config = dict(
    n_head=8,
    n_kv_head=8,
    head_dim=64,
    norm='layernorm',
    bias='all',
    init_std_down=0.00401,
    init_out_by_depth=True,
    lr=0.000632,
    lr_mult_o=0.735,
    beta1=0.95,
    batch_tokens=262144,
    seq_len=1024,
    dataset='wikipedia_en',
)
MLP neurons of a small language model. Each row is named by its layer, matrix (up: input weights; down: output weights) and neuron, and shows model dimensions 266-329. Each number is 128 + 32 x the weight over its row's rms, rounded and kept within 0 to 255.
After each neuron's rows is what it responds to, as a language model described it from the Wikipedia text at the highest values.

L3.up2034 [117 133 138  90 148 156 103 132 164 111 150 176 227 145 162 118 120 113 149 149 157 126 191 149 144 161 156 156 131 122 109 110 165 174 127  65 107  54 143 140  82 131 156 129 162 141 114 116 197 154 133 120 153 120  55 139 175 147 148 148 112  83  91 113]
L3.down2034 [ 66 144 107 109 101 123 136 159 151 128 140 116 141 112 134 134 111  97  71 174 104  97 159 155 159 133  65  89 103 139 161 133 140 120 129  75 175 118 185 135 152 135 160 134 181 137 100 172  94 186  94 149 133 128  88 137 146 113 129  93 124  98 171 139]
Description: Nationality adjectives or their word-final suffixes (Iraq-i, Taiwan-ese, Japanese, American) in biographies and lists, plus connectives like and, by, among.

L3.up1770 [152 144 115  95 129 114 124 115 118  97 136 114 173  77 136  86 170 152 112 114 121 194 140  94  97 142 103 124 150 114 169 148 122 161 139 136 130 123 149 107 149 126 110 117 130 163 139 146 116 182 116 139  76 133  86 103 144 140 103 116 145 102 129  99]
L3.down1770 [180 131 129  72 107 108  89 176  88 124 103 115  98 112 133  86 108 128 100 170 142 127  41 170 118 171 114 207 152 177 183  98 150 142 137  71 122 162  90 145 102 184  50 126 186 115 133 135 101 109 145  87 118 115 150 116 104  55  54 123 158 143 126  61]
Description: First subword of a word beginning a line, table cell, heading or list item, plus mid-word stems like epid-, inter-, un-, United.

L7.up1767 [109 105 125 133  94 125 151 138 202 126 114 128 173 166 137 159 132 128 108 137  90 150 135 116 121 147 135 157 100  90 158 163  64 115 113 148 128 150 162  82 105 164 160  95 151 133 140  78 140 132 130 134 124 127 142 114 176 126 117 161 130 124 155  69]
L7.down1767 [ 96 180 175  68 122 131  87  85 105 134 115 146 164 138  94 145 199  71 123 129 174  75 146 128  77 120 125 128 158 132 131  98 157 132 218 126 129 124 116 124 119 104 114 130  69 134  75 168 161 152 166 114 161  84  89 131  90 191 141  84 102 102  81 156]
Description: Non-initial words or word pieces inside names of works, companies and events, often in wiki tables or lists, e.g. ADCC World Championships, Ultra Super Pictures, Full Moon.

L6.up45 [106 116 107 128 117 121 148  99  68 130 121  94 128 117 102 116 131 154 137 100 177 140 145  78 106 128  81  36 117 116 147 150 106  90  53 137 114 154 154 120 113 143 124 146 125 126 102 124 144 142 123 135 106 171 105 173 149 138 105 138 138 126  89 126]
L6.down45 [183 114 138 143 167 125 187 126  86 141 161  86 105 153 134 156  61 144 161 186  69  94 107  86 130 139 104 129 148 110 132 110 143  84 158  86 132 121  84 142 118 150 119 187  77  91 173 123 140  39 189 172 134 121 105 133 116 168  60  91 109 131 121 103]
Description: Fires on the middle of an unfinished phrase: verbs after "to", "not", "must" (know, decide, learn) and middle word-pieces of split words and acronyms (M-RI, L-O-X, f-ax).

L7.up932 [159 169 124 133  54 141 123 172 143 138 137 134 122 113 106 153 162 153 148 114  93 208 121 148 180 159 137 119  66 156  95 108 137 100 105  98  92 129 112 117 122 159  87 110 115 168 172  99 105 128 124 141 109 145 106 146 136 121 142 149 114 123 123 140]
L7.down932 [138 129 138 126 110 137 139 167  97 103 177  60 155  97 162 168  88 130  91 139 158 131 197 136 102 159 133 142 133 141 195 171  83  77  78 120 109 155 115 116 139  88 148 117  76  97  98 131 101 144  63 131 165 140 100 144 116 129 140 152 151 127 180 103]
Description: Verb tokens or verb-word pieces, often inside song or film titles and phrasal verbs, e.g. Built, follow(ers), G-rown, sort out, K-illed.

L3.up477 [151 140 139 123 119 141 141 105 159 135  75 156 144 108 183 118 146 104 141 139  96 116 136  56 132 144 130 150 127 128 156  93 179 116 149 165 143 117 112  84  81  84 103  94  69 146 161  95 189  99 128 128 120 104 131 152 140 114 133 177 142 105 143  51]
L3.down477 [114 131 148 114  74  69 139 133 133 105 138 150  77  72 137 118  97 126 144 161 160 141 172 113 150  65 121 109  74 127 102 160 117 101 120 145  99  72 155 169 158 187  93  77  98 111  84  83 140 138 148 104  68 151 155  87 197 141 164 141 143 124 151 150]
Description: Mostly existential "there" opening a clause, as in there is, there are, there was, often at sentence or line start; also word-initial fragments like (19, -A, not.

L7.up67 [123  70  68  99  63 157 139 114 148 203 133  59 118 110 114 188 149 163 147 172  84 130  87 104 163 180 110 109 122  69  82 141 149 106  86 152  92  94 104 121 177  97 187 151 130 139 122 139 101 122 136 154  74 147 105 111 106 139 113 142 118 111 126 147]
L7.down67 [129 111 181 168 172 129 130 175 133  51 109 191 163 127 130  70 127 105 112 115 190  93 149 156 106  86 144 122 137 215 171 140 169 180 147  88 146 139 135  96  94  99  82 101 105 140 156 155 188 144 137 131 176 126 142 140 159  88 131 115 122 176 144 135]
Description: Mostly the abbreviation "i.e." after a comma or parenthesis, e.g. "(i.e.", ", i.e."; weaker on scattered mid-word fragments of names and words, e.g. Nos-ew-orthy, temper-a, fir-ed.

L7.up215 [200 148 118 180 128 133 133 170  97 128  96 112 144  82 101 100 129 100 138 152 157  88 133 128 131 103 127 121 107 103 156 161 179 160 156  92 145  76 113 105 153 108 124 157 146 124 104 107 109 178 128 117 152 131  87 148 115 157 112  99 142 161  95 112]
L7.down215 [116  97 118 117 119  99 173 153 107 145 142 163 161 103  53 134 117 104 162 107  98 148  68 192  68 108 118 133 162 115 111 135 171 110  98  86 176 125  87 146 155 149 103 166 106 116 139 128 189 155 106 129 128 154 149 189  99 109 144 119 145 128 171 108]
Description: Nationality words in short biographical list entries (a Chinese politician, Argentine sculptor), plus the leading dashes and table pipes that begin new entries.

L3.up755 [155 123  77 159 151 118  85 111 127  94 128 100  62 133 162 140 153 159 107 101 154 163  94 180 124 160 136  66 133 106 128 130 166 135 128 157 115 101 155 187 121 110 169 143  97 125 135 139 151 111  75 150 114 147 106 130 110 179 129 150 144 119 164 119]
L3.down755 [169 128  91  77  57 182 151  97 118 151 121 100  91 129 100 119 187 113 107  98 146 171  66 107 177  97 141 126 134 145 132 140 125 112  84 142  86 178 108 150  57 156 102  90 143 150 173 113 133 134 127 169 138 159 134 117 117  99 136  97 116 203 151 134]
Description: Later word pieces or final words that complete capitalized names of venues, titles, teams and organizations, such as Amphithe-ater, Dun-geons, Hall, Tower.

L6.up1227 [156  86  34 164 167 175 146 112 138  92  87 155  98  73  99 217 170 192  78  98  76 124 146 132 146 129 132 126 127  89  95  91 145 102  49 178 152 166  96 144 108 124 173  99 114 131 143 141 114 127 181 106 154 149 110 175 103 154 178 109 127 105 123 110]
L6.down1227 [122 109 130 140 144 129 185 124 149 144  66 135  94 191  44 107  89 121 137 171 116 105 110  93 184  82 176 169 154 142 145 177 151 115 120 150 107 148 109  79 151 144 170 166 105 142 135 157 152 146 126 128 137 101 111 118 127  89 115 123 125 131 150 174]
Description: Word-final subword pieces that complete a proper name or compound term, often titles, brands and models, such as Diamond-back-s, Aria Pro II, Kings Ar-ms, Def Jam.

L6.up535 [112 115 119 108  68 147 128 109  97  95 106  64 130 101 117 121 139 115  95 116  33 113 100 100 150 137 110 129  96 156 162 153  98 142  90 174 139 114 134 120 154 188 167 131  53 123 132 126 166 150 110  95 131 175 127 156 131  94 100 158 112 149 139  66]
L6.down535 [170 105  80  96 124  80 149  83 160 177 150 138 117 123 119 114 172 164 160 154 192 121 188 147  76 159 110 145 162 130 148 143 132  88 182 131  92 175 103 114 209 173 149 117 140 110 144 172 116 138 125 114 128 172 118 110 102 146 170 111  99  94  95 175]
Description: Final subword pieces that complete a proper name or long word, often just before a comma, period or table pipe, as in Solothurn, Wärtsilä, Knopf.

L3.up31 [ 59 146 128 116  76 145  82 157 116 127  69 138  98  89 114 123  95 158 148 149 124 146 120 125 114 156 140 103 120 201 110 104 100 169  96  89  95  92 168 136 163 185  97 115 102 213  79 125 133  97 110 172 120 163 132 148 108 102 121 154 122  86 200 127]
L3.down31 [127 165  64 177 156 192 150  53 126 102 174 174 115 137 134 130 136 133 100  90 144 107  99  81 150 138 146 139 155  69  97 148 163 121 113 115 117 198 116 157 143 122 153 112 137 104 113 125  86 150 163  99  90 172 130  97 114 131 146 141 138  81 119 228]
Description: The closing word piece or word of a multi-token name or term, such as Xi Jinping, Film Festival, Postal Service, pamphlet, podcast, usually followed by punctuation.

L3.up1213 [ 87 163 107 115 110 127 140 144  93 126 131 131 117  91 185  71  95 106 151 133 107 134 122  91 110  98  78 157  67 143 102 153 119 181 111 199 104 130 121 103 136 100 173 171  96 146 155 104 156  88 113 112 142  90 103 169 104 172 111  71 130 109 162  53]
L3.down1213 [115 113  48 147 152  97 100 124 142 145 156 106  77 197 171 176 129 170 175 135 137 158  97  73  67 100 150 149 121 130  72 154  89 133 103 172 116 100 130 151 165 104 154 140 178 101 119 135 132 123  90 155 133 122 141 160 163 123 120 124 150 132 135 101]
Description: Ordinals, superlatives and quantifiers after the, his or its, such as the first, the youngest, his most, its first; also mid-word fragments in names.

L3.up78 [196 146 112  99 113  93 104 113 133 151  91 114 138 129 172 138 114 121 157 143 117 214  83 100 223 159 161 100  91 137 134 107 147 139 179 131 179 138  93 133 142 107 161 126 150 167 160 159  73 107  68 132  90  87 108 176 177 116 144 139 125 106  65 155]
L3.down78 [194 230 111  60 161 113 139 137 111 204 172 168 179 111 161 108  94 123 119 173  75 169 105 168 110 155 179 140 131 140 134 117  98 150 156 134 134 105 164 117 135 122 151 143 141 127 138 141  41 126  91 136 151 120  62 123 146 109 182 138 106 113 148 128]
Description: Main verb of a clause, or its final piece or inflection, right after a subject, to, or an auxiliary, e.g. challenges, manage, analyzes.

L6.up1681 [153 143  98 168 108 101 121 147  92 156 146 129 155 116 109 147 160 118  94 192 126 130 173 111 146 136 150 114 106  56 125 105 152 165 133 120 146 115  91 185 145 109 119 161 164 169  92 117 182 156  84 128 114 172  94 110 136 132  81 126 120 143 119  95]
L6.down1681 [ 63 109 131 135 128  79 159 114 144 111 117 142  50  99 163 127 117 120 124  80 166 132 108 128 104 145 149 126 152 112 134  81 141  93 112 136 113  88 185  52 118 138  89  91 101 125 131 153 110 149 130 140 119  83  91 126 146 159 177 153  81 109 111 200]
Description: Nationality words opening a person's description in name lists (Japanese footballer, German politician), plus table-cell pipes after names or coordinates.